python train.py --num_hidden_layers=15 --hidden_size=448 --num_attention_heads=5 --num_key_value_heads=1 --head_dim=64 --intermediate_size=1216 --vocab_size=2858 --hidden_act="swiglu" --norm="rmsnorm" --norm_place="pre" --norm_eps=1e-06 --positions="rope" --rope_theta=2910.0 --rope_fraction=1.0 --qk_norm=false --attn_scale=0.125 --bias="none" --tie_word_embeddings=false --parallel_block=false --init="uniform" --init_std_qkv=0.0177 --init_std_o=0.00382 --init_std_up=0.0177 --init_std_down=0.00196 --optimizer="adamw" --learning_rate=0.00126 --beta1=0.95 --beta2=0.95 --weight_decay=0.16 --lr_head=0.00661 --max_grad_norm=2.0 --warmup_steps=227 --schedule="wsd" --decay_fraction=0.425 --decay_shape="linear" --final_lr_fraction=0.0 --batch_tokens=[65536, 131072, 262144] --max_seq_len=512 --doc_mask=true --train_tokens=670600000 --max_steps=4675 --dataset="wikipedia_en"
MLP neurons of a small language model. Each row is named by its layer, matrix (down: output weights) and neuron, and shows model dimensions 16-143. Each number is 128 + 32 x the weight over its row's rms, rounded and kept within 0 to 255. A neuron's up and down rows have the sign that makes its largest values positive.
A block is one neuron, or neurons of one layer that tend to fire together. After each block is what it responds to, as a language model described it from the Wikipedia text at the highest values.

L10.down101 [103 160 145 144 122 119 143 156 150 139 119 137 113  92 144 112 132 130 143 123 139 150  85 123  97  90 126 128 183 166 121  82 127 129 160 131 126 106 100 152 194 161 151 135 163 135 165 101 143 123 122 159 142 162  62 101  70 181 150 160 111  93 118 139  91 146 139  98 152 106 146 141  97  91 119 148 124 122 116  66 141 124 168 147 125 135 147 167 112 110 100 148 101 135  88 115 159 169 134  89 126 115 117 148  81 165 105 123 117 121 108 139 168 114 152  83 143 121 178  82 116 180  67  61 153 132  60 128]
L10.down263 [119 136 104  77 126  85 110 118 144 143 115  85  73 136 135 162 142 124 124 157  85  94 178  92 161 140 175 134  77 155 127 215 140  93 135 102 155  62 120 157 135  89 110 121  97  74  93 159 135 179 132 133 126 119 145 104 192 137 133 105 170  95  93 121 104 117  85  97 146 124  93 121 148 164 134  84 123 112  92 130 169 107 148 112 169 163 107 165 109 157 100 179 136 174 189 126 189 123 123 129 130 123 150 213 148  87 122 116 101  42 136 101 109 125  99 112 130 142 128  99 106 163 115 139  66 140 128 139]
L10.down619 [184 125 134 129 180 165 129 140 123 177 142 111 133 134  73 126 173 126 117 126  78 144 115 156 170  43 158  83 208 102  98 126 139 114 142 114 119 122 208 104 148 143  91 137 133  94  92 166 127 106 146 107  93 100 159 111 120  68 180 151  91 145 139 115  94 153 111 151 126 123 102 139 128 124 123 106 165 120 135  98  98 136 119 220 178 130 232 153 155 109 103 201  95  46 112 149 123 158 143  87  90 154 117 170  78 146 106  99 123 148 153 133 148 137 105 112 127 142 132 169 139 134 110 106 122 195 169 101]
L10.down697 [ 76 160 180 117 170 127 112  78 128 133  88  92 126 133 124 140 150 143 118 140 156 164 197 127 145 159  78 119 169 133 131 106 150 131 141 163 109 202 134 122 132 101 123 134 170 160 155  67 191 143 161 122 116 104 102 164 128  93 172 126 157 117 138  71 110 142 137 129 117 178 146 175 144 144 163  60 162 136 120 117 141 151  81 120 168 101 165 110 157 138 197 105 145 142 163 145 146 164 163 121  72 103 119 142 171 159 100 133 195  77  58 122 122 102 135  86 116 105 103  97  88 147  94 157 105 126 166 193]
L10.down833 [122  93 122 146 132 150 117 117 144 100 125 153 170 148 124  68 138 154 128 147  57 163 132  73 177  63 126 129 129 115  99 147 152  71 140 170 118 149  75 141 159 122 100 146 187 123 165 182 125  92 138 121  82 104 138  75 131 126 159  91  56 109 137 153 175 154 103 104 110 115 144 134 159 132 111 146 118 172 119 171 120  89 145 158 151 130 165 122 150  81  83 167 134 123 132 145  46 135 140 147 149 119  44 140 170  91 126 135 155 132 105 112 150 152 169 189 149 135 137 104 152 143 169 126 131  87 154  85]
L10.down837 [111 107 101 106  93 114  99  76  94  83 137 134 107 101 173  91  72 119 147 108 134 164 128 117 154 137  98 109  96 125 159 133 147  91 127  93 125 105 153 161  94 133 184 173 165 133  96 143 156 127 127 180  71 134 147 107 145 154  68  89 135 163  75 142 104 196 170 151  84 162 157  91 110 116  74 139 145 135 114 105 133  90 157 139 123 129 130 109 128  96 135  91  61 145 121  85  78 143 121 127 158 169 162 124 118 111 167 162 195 160 132  95 121 132 131  96 119 136 165  48 126 152 172 172 131 133  93 140]
L10.down846 [134 114 110 155 165 138 122  97 155  71 153 148  94 109 163 132 152 106  73 133 149 124 138 111 132 151 122 157  76 103  89 126 127 119 121 100 147  94 122 113 120  83 118 143 120  78 137  91 135 101 102 178 101 141 182 112 121  90 126  42 110 214 121 107 133  90 130 222 125 135 129 169  84 134  73 144 164 120 115 160 144 136 157 122 125 132 163 137  83 145 129 118 103 129 170 141  71 174 195 106 114 101 170 155 160 172 124 148 128 136 178 147 151 160  76 115 112 192 107  49 159 128 191 179 153 146 183  92]
L10.down1197 [117 179  94  98 117  98 138 121 158 135 157 167 145 169 179 155 160 146 150 151 121 156 158 113 134 139 105 123 172 120 140 152 150 136  76  97 180  92 185 150  82 132 143  98  83 130 122 118 152  66 153 158 186 170 118 175 113 103  66  97 111 181  56  84 156 175  98 145  91  89 170 101 101 114 151  97 132 132 131 118  93 118 160  80 153 137 154 130 166 181 150 206 131  79 100 127 157 110  47 179 169 152 103 166 125 148 169 118 181 119 157 124 119 148 159 117 120 136 120 140 119 147 144 115  96 119 156 137]
City–region commas. Commas right after a city or venue name, before its state or country (Birmingham, Lexington, Sydney), plus "in" and name pieces in place names.

L10.down86 [133 123 133 127 201  81 116 112 117 124 164 163 149 148 142 144 132 112 139  91 122 143 123 108 152 137 139 124 166 166 109 160 158 192  72 136  96 114 108  78 131  81  98 132 118 109  86 132 103 101 114 180 130 168 103 114 101 149  91 150  82 165 115 103 163 121 142 148 151 121 147 162 157 138  96  58 150 100  84 169 144  97 141 133 113 116 130  65  56 153 149  87 161 124 127  73 110 149 111 164  93  81 106 123 139 162 132 126 145 125 155 158 155 171 109  94 125 129 132 100 146 122 109  90 148 187  97 138]
L10.down311 [145 142 104 161 133 114 135 143 106 119 168 155 144 124 170 110 107 142 137 101 117 172  92 176 120  98 130  42 107 198 107 120  48 199 137  85 101 145  82 164 217 130 121 159  91  76  85 174  82 151  98 170 114 189  85 131 115 134  61 111 153 117  90  60 116 109  87 113 113 118 120 124 107 147 118 126 129 139 100 168 106 146 172 200 155 115 150 207 132 192 118 200  99  85 165 113  92 111 147 123 116 128 144 154 136 107 128 121 143 136  88 179  98 115 108 203 184 147 146 166 185 121 131 101 168 152 102 128]
L10.down383 [ 96 106 128 104 108  98 111 126 152 158 177 202  71 143 126 207 148 152 128 127 106  93 147 151  79  92 175 120 123 128 117 142 121  94 153 106 113 109 130 120 125 156 113 102  91 135 152  93  71 142 145 128 138 130 165  87 102 104 167 151 162 123 164 105 113 136 111 103 180 158 149 106 125 129 175  87  91 152 123 180 210  99 102 155 112 123 145 102  63 118 100 162 166 174  93 129  73 101 176  75 115 144  91 145  80 114 161 117 119 133 178 152 175 114  88 104 115 117  99 147 109  89 117 109  90 122 131 218]
L10.down452 [ 71 169 163 115 118  84 156 105 159 150  63 111 153 136 157 134 165 187 128 118 125 146  75 150  55 139 145 113 142 121 113  92 153 141 129 151 131 153  95 130 133 133 110 123  92 133  92 115 103 107 169 109  99  88 137 112 101 123 144  95 152 103 133  87  85 101 108 154 138 136 113 135 127 142 149 128 132 113  72 104 119  65 124  73 129 109 151 111 127 121  92 151 196 120 101 111 144 112 178  82  92 164  53 130 147 185 170 157  91 102 152 109 107 151 120 148 118  99 145 148 163 125 123 150  53 145 133 120]
L10.down476 [149 180  83 163 124  91 143 122 159 149 111 168 141 119 170 126 118  94 159 165 154 101 159 116 117 131 108 108 103 106 155 118  34  82 168 125 164 172 121 202 190  98 122  64  66 115 153 126 147  89 134 115 112 150 115 155 134 129  75 152  86  94  99  69 121 143 130 153  98  42 178  88 146 123 149 114 120 159 141 121 103 118 167 113 133 165 140 126  88 141 111 137 138 119  79  74 104 124 150 128 151 116 105  71 137 164 138 138 148  91 130 116 154 126 135  87 125 138 147 100  92 123 128  91  74 155 124 139]
L10.down698 [121 175 122  92 137 131 106 197  99 110 142 161 147 123 106  80 153 142 200 124 121 151 114  83 128 139 111 115 101  81 145 113 170  90 112 128 150 112 125 137 172 120 115 153 117 122 138 131  27 109 132 118  83 144 154  98  92  99 118 144 122 101 164 189 173  73 154 157 186 197 109 152 234  62 180 127 151 124 103 161  75  59 181 157 125 123 147 152 107 131 143 115 142 117 124  58 148 205 118  47 113  28 121 137 111 101 132 102 149 159 136 102 106 125  85 100 134  95 163 136 177 139 157 158 135 101 130 120]
L10.down699 [156 119  86 162 137 142  90 153 107 164 154 153 163 109  85 111 143 167 124  95  92 165  85 157 133 163 138 110 160 153 198 175 111 113 107 160 136 132 147 216 130  47 151 156 119 142 163 167 100 105 102 101 137 129 109 163 132 144 181 138 130 160  68 133  89 140  72 142 128 190 112 151 120 135 129 173 117 148 150 136 114 132 144 158 185 120 127 109 116 126 148 128 115 104 126 154  93 120  66  84 118 125 140 137 135 176  91 131 118 179  57 117 130 100 140 144 146  88 147 159 162 116 148 120 113 119 126 122]
L10.down873 [159 141 129 117  93 179 104 139 204 147 108 150 152 162 117 159 185  94 145 138 117  58 101  84  82  94 108  98 161 114 171 110  99 181 151 160 161 140 120  85 161  75 117 124 147 112 169 127 139 123 177 115 188 126 125 209  92 147  81 156 112  88  72  87 108 133 193 145 139  98 107 188 145 134 128 146 155 129 138 144 139  67 171 124 155 126 146 169 188 194  83 113 114 132 112 114 140 117 179 156 141 134 105 164 105 129 139 180 163 160  99  90 141 144 122 113 144 150 140 110 170 153 127 134  94 142 121 149]
Word-start fragments; "one of". First pieces of multi-token words such as ind(ustrialist), ind(ispensable), s(inister), S(ylvester), plus "of" in "one of the".

L5.down1071 [122  71 102 115 144 121 147 131 124  72 137 130 152 116  91 106 127 131 142 120 113  98 172 118  97 142  75 141 131 152 109 141 111 138 133 126 118 103 122 152 138 170 126 143 151 179  97 166 128 125  88  98 172 140 124 113 149 150 105 125 136 124 129  67 130 113 141 144 104 104 123 133 149 193 164 110 110  86 179  63 122 169 145 152 137 121  95 158 109 139 138 130 213  94 163  89  74 100 118 105 157 113  99 118 139 124  87 136 158 101  87  87  84 158 134 164 131 103 155 110 141 138 191 137 135  93 156 127]
Month names in dates. Month names inside full dates, often after a day number or in/on, e.g. 29 September 1987, in October 1996; also the comma after January 20.

L5.down738 [131 197 100  98 121 122  87 142  69  43 117 150 102 132 122 128  98 112 108 141 109 144 118 141 144  89 124 117  87 104 198 111 126 164 115 133 105 170 160 135 151 103  76 136 211  83 141 101 147 130 163 118 109 145  59 139  67 137 172 165 100 184  97 161 131 125  82 123 104 161 120  60 124 102 155 143 151 107 123 119 112 124  81 154 172 142 151 109  74 133 139 168 136 130 117 115 153  98 130  90 145  93 119 145 197 168 124 166 159 119 141 144 153 173 139  50 107 197 158 113 133 111 142 132  92 161 130 125]
Verb after subject. Main verbs and auxiliaries directly after a sentence's subject, mostly has, have, had (e.g. He has, the film has, contains), plus of in one of.

L7.down415 [ 85 118 117  85 150  82 134 173 110 127 153 101 147 165 137 147 155 165 154  99 124  83  89 200 149 108 113 128 142  85 111 127 127 113 135 110 188  85  95 121 158 126  35 100 104 140  92 158 128 108  85 152 211 123 144 149 154 115 155 139 102 120 160  74 146  99 119 112 123 124  88 138 139 110 100 108 106 129 166 133  86  95 147  84 136 107 228 148  62 155  83 125 118 139 136 135  30 107 164 153 154 138 123 155 167 146 141 197 101 146  90  78 123 127 112 146  86 124 102 132 158  76 133 140  96 152 167 140]
L7.down639 [170 117 101 170 125 140  96 131 110  73 120  95 153 173 124 108 106 139 143 128 116 176 130 131 122 132 134 129 135  62 183 111 178 118 116 130  84 124 180 136 168 123 190  97 205 124 101 127 173 122 117 165  76  95 113  87 142 192 190  61 136 129 174 103 143 140 152 125 166 152 130 105 108 115 177 184 190 152 104  96 151 124 150 134 148 123 125 176 171 124 156 109  98 165 135  71 110 139 104 131 145 129 124 148 133  57 129 162 156  98 168  99  88 172 120 123 121 105 143 122 158 130 105 154 145 126  94 102]
L7.down812 [140 113 175  85 118 119 160 165 115 103  26 124  85 118 166 120 128 136 115  72  78 118 155 128 120 184  84 105 189  89 233 146 171 114 112 117 117 131 149 105  71 158 157  50 146 135 141 172 129 139  87 138  43 143 109 153 131 177  92  23 111 134  88 124 113 114 181 162  95 135 163 111  68 165 122  84 110 136 125 117 147 117 124 133 116 114  81 168 139 111 143 127 147  61  95 120 182 147 123 119  75  98 153 109  91 174  93 127  99 106 167 106 107 128 133 123 173 101 114 192 132 105 119 141 135 118 138 120]
L7.down901 [156 197  68 147 162 118  84 160 156 134 124  85 152 118 131 147 123 147 168 108 131 142  84 122 151 185 119 144  79 101 106 128 120 127 135  89  62 127 191  75 115 115 205 144 169 138 125  89 184 147 120 125 114 147 125 129 124  80 132 136 119  94 133 154 101 110 114 163  83 113 114 112 155 174 163 155 147 207 211 113 143 181 131 112 112  98 146 160 144 104 197  87 131 131 169 151 171 191 100 148 134  94 151 113 101 122  99 164 129 149 183 137 144 107 136 129 124 141 110  69  80 136 169 165 140 201 111 102]
L7.down940 [ 99 137 135 103 143 116  89 147 122 153 147 107 108  97 144  92  99  96 140 135  91  63  89 168 100 177 146 146  90  78 204  81 114 110 167 121 143 167 175 128 126 143 178 100 123 127 160  96 148 135  63 106 116 103 106  89  81 136 118 163 100 107 103 103 117 167 120 179 185 119 124 113 114 119  73  71 162 169 196  79  73 141  89 145 152 102 129 146  81 167 144  81 130 110 123 153 106 127 115 137 153 146 184 127 124 138 128  94 173 131 164 105 166 125 140 177 137  88 138 142 115 123 125 142 113  73 127 133]
L7.down1014 [142 181  99 132 199 146 187  71  96  89 104 136 123 112 138 134 160  82 146 101 135 101 102 125 177 142 103 106 148  52 120  95 128  79 156 136 111 139 164 128 130 164 119 144 185 161 155 179 128  78  92 145 124 144 154 153 117 120 160  89 174 126  60  90  44 107 109 146 101  95 138 156 142 105 161 170 138 161 138 127  91 131 148 116 134 144 160 173 115 117 149 157 186 114 145 145  33 162 106 116 138 178  81 193 131 125 166 169 135  60  91 134  95 163 180 143 122 143  99 126 129 162 161 157  83 135 174 111]
L7.down1112 [142 119  98 103 119 223 109 102 183 100 113 133 155 170 127 148 144 187 135 113 143 112 147 115 102  95 139 145 143 115 178 183 111 119 128 103  92 134  80 106 117 119 117 124 116 140 114 116 133 114 118 131  96  88 151 100 140 180  78  88  87 157 129 118 125 127 171 132  78 129 169 132 157 146 107 115 130 169 179 153 128 130 118 163 158 127 168 137 100 113 144 143 187 117 141 170 101 126 110 130 108 101 182  87 129 149  92 155 143 140 162 116  88 111 129 122 113 140 140 204  93 155 115 129  42  99 122 138]
L7.down1194 [153 144  99 111 124 135 137 130 162 134 172 126 130 114 195 137 151 187 140 112 146 190 151 160 175 138 183 135 190 181 114 168  87  95 143 104 103  70  88 154  72 176 181  84 128 104 144 152 105  92  85 108 112 115 179 103 133  84 122  85 146 130 129 150 160 175 110 176  94 111 139 136 105 152 146 103 118 179 172  95 125  93 159 180 128 112 138 133 107 115 174 158 191 116 150 160  81 187  94 107 143 169 120 150 142 104 170 149  85 173  95 111  92 137 136  93 102 134 137 145 174 114 183 116 149 164 116 110]
Place and date separators. Fires on the comma right after a place or name (Paragould, Arkansas), on month names in dates (born 13 March), and on mid-word pieces of foreign names.

L10.down243 [119 142  61 119 104 117 163  99 130  63 104 110 156 115  81 124 104 151 119 158 110 187  76 141 112 176 108 177 129 121  76 133 138 175 116  79  89 131  88 136 136  94 214 149  94  79  99 147 150  86 173 135 184 130  73 108 153 172 138  83 196  67 100 102 176 141 144 137 137 143 147 136 146 144  90 123 155 149 145  98  89 127 150 211 111 107 168 114 112 133 100 119 105 168  81 143 159  72 115 160 144 140 132 151 140  99 132 110 166  87 102  83 136 196 130 119 123 100 153 109 156 149  86 156 126 153 172 199]
L10.down281 [112 150  98 160 142 140  89 126  96 168 157 136 139 179 147  96 151 105 209 147 147 140 171 145 164 171 100 126 121  79  98 120 180  58 183 156 129 157  66 111  86 167 109 181 114  99 130 151 173 120 161 165 102 134 164 145 127 209 169 119 132  83 170 139 170 153 126 120 109  69 139 105 113 168 109 124 165 120 171 128 124 144 118 134 136 139 100  77 124 184 165  97 122 160 157 100 148 112 166 156 174 168  94  84 185 107 176  59 133 136  87  91 132 110 167 146 108 157 155  93 156 126 225  92 167  90 206 157]
L10.down424 [127 170 161 138  85 104 138 123 150  71  82  92 146  86 140 148  94 157 151 113 101 160 128 142 107  61 138 113 154  81  72 137  92 137 157 122 135 149 165 152 146 161  95 124  59 142  83 175 184 122 109 109 122 117 100 122 153 156  81 155 179 171 137  84 105 103 173  92 136 128 148 104 107 138 169  52 134  98 155 180 142 121 132 135 117 155  81  74 111 183 149 136  97 109 175 121 105 138  81 145 157 151 156 100 165 131 168 126 149 154  92  93 100 130  99  90 123 153 220 140 139 191 115 110 129 105 118 104]
L10.down498 [117 193 122 143 109 174  94  86 159 135 119  95 150 123 128 107  89 187 102 145 128 118 159 126 186 158 127  40  97  63  84 170  77 144 114 134  71 137 134 112 145 167 163 161 143  87 130 121  76 121 122 174 145 170 149 214 101 119 134 130 175 142 151 100 100 147  73  66 125 123 116 158 146 109 160 112  95 130  88 151  85 109 105 117 137 129 136 136 117 131 137 105 119 167 133 136 148 191 140 149 173 161 142 160 135 135 130 163 120  61 148 211 102 110  51 133 157 166  86 191 127 100  35  89 137  88 128 102]
L10.down562 [101 155 159 136 129 158 114 142 120  46 153 181 142 142 152 185 125 113 141 186 122 135 120  97 198 109 139 147 174  82 149 138 126 182 140 141 118 114 144 146 130 158  92  78 155 144 139 123 175 123 185 119  76  64 127 138 162 149  76  86 114  96 119  89 114 162 162  87 161 127  41 104 114 117  98 121 153  86 146 167 113 111 183 138 119 156 109  95 109 185 110 148  93  93  81 188 132 148  91 105 133 126 178 163  71 185 164  80 133 138 187 143  99 105 130 176 109 125 204 176 137  82 127  98 128 160 137 130]
L10.down595 [ 96 146 130 158 129  91 133 134 138 117 169 113  88 174  80 143 127 118 157  92 118 145  93 130 154 149 152 113  70 128 128 166 179  96 157 136 157 186 112 168 176 127  95  99 126 118 160  67 119  74  94  81 115 139 118 115 129 106 100 156  94 124 137 153  77 139 123 110 177 102 135 106 132 156 146 103 119 123  95 108 150 188 177 108 129 139 142 196 122 140 143 138  94  84  95 118  99 169 130 173 131 181 128  96 146 113 142 177 143 181 144 103 103  93 106 170 192 153 103 144 123 115 110 138 171  75 124 140]
L10.down737 [ 56 149 166  99 124 134 182 187  82  72  79 173  87 145 127 126 152 109 139 166 145 133  64 152 103 120 184 108 122  74 147 112  68 168 134 115 153 167 144 144 109  67 112 113 166 117 148 137 108 136 146  95 159 103 115  94 169 177 129 152 117 173 108 144 107 136  99  93 193 100 118 120 114 139 152 128 117 115 139 106 143 123 128 123 131 171 136  72 159 172  93 143 113 121 131  92 140 114 104  71  90 135 138 164  93 163 107 123 159  76 162 116 222 154  78 169  82 150 162 139 115  70 113 110 140 175  91 127]
L10.down1089 [141 155 159 130 129 130 128 115  97 125 124 124  98 223 140 119 131 128  75 141 151 138 175 141 141 170 122 123 144  94 138 111 168 133 154 127  82 142 153  88 141 118 148 147  71  71  90 118  89 152 129 115 138 107  53 189 143 146  85 151 159 141 128 118 140 125 115 110 121 115  53 123 129 128 138 165  98 133 120 120 142 128 143  99 139 139 118  62 122 113 120 156  89 154 129 140 115 136 120 115 135 135 197 162 172 175 101 105 128 175 144 170  62 137  73 187 209 144 132  88 149 181 160 111 115 167 143 133]
Verb after subject. Finite verbs has, had, have, is right after a sentence's subject (the film has, the county has), plus some mid-word pieces like diss-olved.

L7.down202 [143 184  69 117 126 149 133  58 150 137 108 109 149 135 132 143 151 150 155 140 119 171 151 120 117 134 128 164 133  92 126 174 104 108 116 148 149 139 127 152 160 128 139 171 184  99 140  64 169 122 175 121 159 135 124  96  97 125 134 157 122 147 160 125 140  80 168 119  99 173 136 115 130 148 188 154  98  74  91 138 131 109 144 171 136 162  97 148 122 125 157 148  91 164  60 146 115 134  91 149  92 106 139 114  94 114 163 159 122  88 159 156 197 135 162  99 135 124 165 114 131 139 184  97 141  95 113 138]
L7.down436 [156 178 124 137 131 178 125  96  62 137 121 151 130  95 114 175 174 144 157 140 154 144 107 100 106 202 169 126 113 162 165 173  87 151 118 127 112 180 167 109 141 113 152  88 145 177 146 175 143 176 188 115 131 157 132 120 116 109 127 118 133 138 101 158 156 149 134 101 109 118 108 146 133 127 135 117 142 121 105 102 124 110 127 176  80 129 134  76  74 116 115  67 147 153 139 167 197 104  88 122 102 113 170 132 114 119 130 105 146  97 146 132 101 123  84 116  84 128 156  26 155 130 163 142  80 137 111 141]
L7.down555 [103 141 100  66 133 129 123  63 181 103 148 205  99 110 192 155 100 131 140 173 133 114 131 182 169 149 102  96 147 119 163  88 117 123 153 107 112 143 101 165 167 158 143 147 139  96 163 138  79 138 130  93 162 137 128  97  82 115 154 181  85  95 147 165 109  92 107  64 104 188 127 121  96  97 129  99 158  96 102 169 178 125 129  95 131 119 117 119 110 123 157 124 109 154  84 111 162  77 105 140 113  83 148 102 108 111 176 160 144 123 148 120  68  88 176 147  93 158 111 142 156 162 204  81 117  84 140 126]
L7.down629 [ 83 152 199 160 112 151 148 123  71  70  65 143 119 151 142 161  95  61  98 114 133 122 125 189 177 103 121 124 198  94 114 119  91 117 114 147 100  93 136 122 147 152  95 142 161 143 108  94 120 116 183  93 149 154 132 160 174 174 120 123  94  53 117 186 104 145  82 107 140 139 151  66 130 138 146 103 111  88 151 123 134 178 148  98 136 131 117 127 151 132  84 105 146 121 110 116  85 143 108 144 185 113 116 168 143 118 124 179 110 120  95 109 132 146 137 135 141 228 126  93  88  91 137 159 191 131  57 158]
L7.down791 [119  30 112 134 135 167 149  82 152  88 122 111 139 164  75 118 127 181 106 103 130 182 129  79 121 146 108 132 130 118  79 113 157 106 165 138 149  96  94 135 169 115 114 133 161 160 150 136 142 125 131 168 137 126 130  96  76 125 183 143 142 114 161  97 140 117  96 158 163 135  95 128 137 181 121  94 164 139 151  86 111 196 140 137  72  87 131 128  90 120 123 151 128  81 214 155  91  30 144 143 148 125 120 120 180 122 117 126 175 123 118 140 105 141 112 139  99 139 128 178 107  98 111 192 141 141 132 177]
L7.down836 [118 162 152 105 103 114  91  85 157 118 111 110 134  90 103  96 106 118 167 146 140 130 182 185 134 110  76 110 149 154 164 175 146  69 151 127 143 100 145 105 155 159 113 169 151 126 153  81 181 110 135  82 148 103 187 142 155 112 100 118  97 108 112 122 125 112 152 139 116 131 184 135 179 126 138 129 115 114 106 145 117 158 189 135 201 124 117 116 126 139 146 120 165 137  85 121 137 119 144 157 165 136 167 114 164 112 157 139 133 133  86 117 110 156  84 125 123 120  85 118 125 143 135  84  97  71 115 178]
L7.down909 [103 128 120 155 137 107 110 150  58 122 125  97 159 145  94 195 106 124 129 137 146 158 102 130 114 118 202 135 116  91 147  90  69 183  98 162 100 163 126 115 118 141 136 113 162 158 164 166  80  73  92 163  94  90 144 122 110 152  56 151 106  98 140 135 105 124 110 112 105  61 113  91 128 119 143  95 114 174 107 105 136 134 133 174 133 135 150 137 122 128 198 102 129 131 104 102  87 104 125 111 129 118 148 166 129 103 145 142 174 160 112 134 108 120 135 144 168  94 155  64 174  90 137 169 141 139 141  94]
L7.down1139 [162 163 104 112 138 132 153 144 136  76 134 135 127 173 124  58 136  80 117  89 165 142 134  98  98 141 151 152  77 164 154  98 140 164 152 169  84 183  94  72 120 136 185 125 175 135 155 164  59  77 160 138  79 155 141 126 127 109 128 134  83 141 140 157 129 166 138 129 109 139 159 132 119 158 118 186 138 166 119  67  98 110 169 156  38 128 121 143 127 140 255 118 134 104 181 137 155 108 118 132  92 139 107 130 162 128  80 156 127 103 101 119 148 158 124 102 175 174 131 162 121 157 158 115 136 203 177  90]
Word-completing endings. Final pieces that finish a split word, mostly verb endings or auxiliaries before an object or complement, like attract-ed, teac-hes, m-akes, has, had, plus endings of split first names like Christ-ina, Hel-en.

L5.down977 [150 161  90 107 102  92 168 136  88 114 124 120 111  71  63 138 106 190  87 130  71 129 158 117 137 116  64 137 130 127 107 147 202 112 129 127 153 111 135 170 217 110 159 104 144 116 125 150 123 111 119 148 118 152 157 122 120 176 167 106 102 156 135 129 160 123  73 174  90 168 129 147 157  83  91 164 140 125 130 135  98 154 113 117 111  66 186  95 120 118 140 145 133 134  78 172 137 169 109 148 101  95 101  11  33 124 104 164 112 118  91 154 135 121 151 134  81  90 153  85 153 114 166 121 173 142 114 153]
Partitive "of" after quantifiers. Mainly "of" after a quantifier or number in partitives (some of them, two of the, any of his), plus scattered mid-word pieces (in-her-ited, Am-ong).

L7.down245 [ 50  87 148 121 134 135 162  99  80 189  64 113 125  94 113 118 171 160 136 199 145 131  78  80 106 144 176 133  99  94 102 164 143 112 126  97 170 117 124 109  79 137 129  98 121  49 113 100  95 145 145 127 107 174  99 122 170 128 183 101 153  99 152 135 151 136 143  80 131 139 129 127 101 178 117 122 149 100 159 144 155 164 132 110 104 131 151 189  94 137  94  68  95 136 122 165 139 215 136 116 137 111 143 128 188 100 118 162  93 152  95 111 136  84 123 170 162 115 147 128 150 147 118  90 101 144  98 131]
L7.down286 [169 206 143 174 133 131 133 173 155 107 139  88 139 132 141 128 152 139 120 161  82 140  73 157 155 169 122 134 128 109 122 106 108 131 124  49  50 141 129 140  96 102 146 176 117 105 177  96 104 108 106  82 174 120 157 129 153 153 195 109 112  97  95 104 146 140 112 143 115 141  94 116 110  83 164 114 123 167 150  68 107 132 152  75 139 185 162 135 104 112 192  93  70 103 116 114 144 144 168 172 149 192 152 132 135 154  83 139 168 145 189  93 147 121  87 104 184 127 157 180 127 158 131 109 107  99 110 118]
L7.down431 [104 116 197 107  86 109 129 148  76 173 110 154  78 114 117 160 105 112 163 170 174 120 137 199  66 137 117 179 147 150 202 119 105 205 180 173 104 114 164 100 144 138 157 112 144  90 140 117  86 159 111  94 166 129 116 126 170  79 134 186 146 141 119  96 138 179 119  97 122 129 115 150 101 110 155 123  67 123 122  81  94  87 164 127 177 114 126 176 126 148 103 122 106 150  92 172  88 153 108 177  75 164 110 130 150 114  93 123 112 128 179 111 161 137 114 159 167 151 149 158 109  89  67 137 160 155 113 135]
L7.down523 [129 163  85 140 104 149 156  53  62 143 101 121 135 105 127 141 169 135 125 152  98 136 125 118 185 103 164  80 154 143  70 123 134 143 187 100 126 163  81 146 102 157  88 108 115 117 148 102 100  64 111 163  70 118 148 138 104 207 146 183  84 161 157 142 118 121 133 101 134 112 109 114 144 173  83 107 109 155 153 145 162 129 124 133  86 119 163  96 133 160 160 122  97  68 150 143  70 124 131 158  85 134 152 111 110 126 180 147  61 139 231 157 105 187 124 179 123  95  86  82 151 147 137 116 121 122 147 122]
L7.down792 [164 180 122 160  96  96 124 139 191 137 124 140 110 192 121 136  74  85 136 121  98 124 149 115  51 154   4 161  91  93 148 179 150  82 107 148 156  88 131 156  93 131  84 124 127 145 156 119 154 108 182 146 134 167 156  69 147 137 140 115 131 160  69 153 123  98 141 138 135 216 134 117 141 142 125 163 105 116 103 133  93 153 197 142 145 122 136 128 107 131 123 131 121 131  69  92  80  81 109 177 121 116  89  60 169 189 159 130  76 153 128 203  79  77 158 115 115 129 179 229 120 123 192  58 128 165 103 118]
L7.down801 [116 102 163 198  81 171 163  78  73 149 130 150 133  72 178 161  76 101 107 196 140 142 173 141  76 122 126 123 131 131 100 169 129  59 134 174 161 144  82 121 182 160 117 143 141 139  86 117 201 108 128  87 113 130 134 132 156 107  75 154 162 142 147 104 202 182 137  50 115  97  97 165 174 125 166  61 143  87 148 142 117 149 158 155 132 106  99 129 132 135 104 128 121 129 103  87 155  89 130 160 134 176 107 137 179  72 133 178 124 139 163 118 125 138 146  98 120 147 146 113 138 171  82  97 164  74 188 147]
L7.down845 [160 170  97  97 202 152  85  66 123 126 179 125 188 125  94  77 148 178 171 169 153 163 158 126 129 169 115  86 101 101  91 133 164 121 161 178 120 171 117 121 152 139 146 190 121 115 112  91  96 102 168 160 172  69 122 108 148 153 147  71 152  80 148  96 141  68 114 106  87 158 110 159 105 135 157 114 128 121 116 167 127 160 117 164 134 134 105 115 152 199 117 152  98 142  92 125 113 163 159 174 120 137  97  82 184 162 170 191 122 113  68 102 124 139  83 142 129  71 176 116 133 123 114 100 146 206 109 112]
L7.down859 [135  88 113 129  84  94 139 125 127 153 173 156 112 156  69  76 146  64 174 133 145  87 123 103 140 166 159 156 149 146 154 184 145 100 100 126  80 119 132 112 106 160 204 156 127  91 154 120 154  88 182  86 119 172 105 130 139 133  78 138 129 139 170 120 110 161 190 140 173 110 166 116 127  91 169 143 166 138 139 172 149 138 140 141 120 146 103  86 124 133  91  79 115 140 165 170 162 122 144 164  87 148 190 156 142 161 145 148 164  85 119 125 111 142 129 118 130 161  99 102 100 132 174 122 154 110 177 107]
Partitive "of". Fires on "of" after quantity words in partitive phrases (many of, some of, few of, one of, most of), plus scattered mid-word fragments like "gan", "el", "em".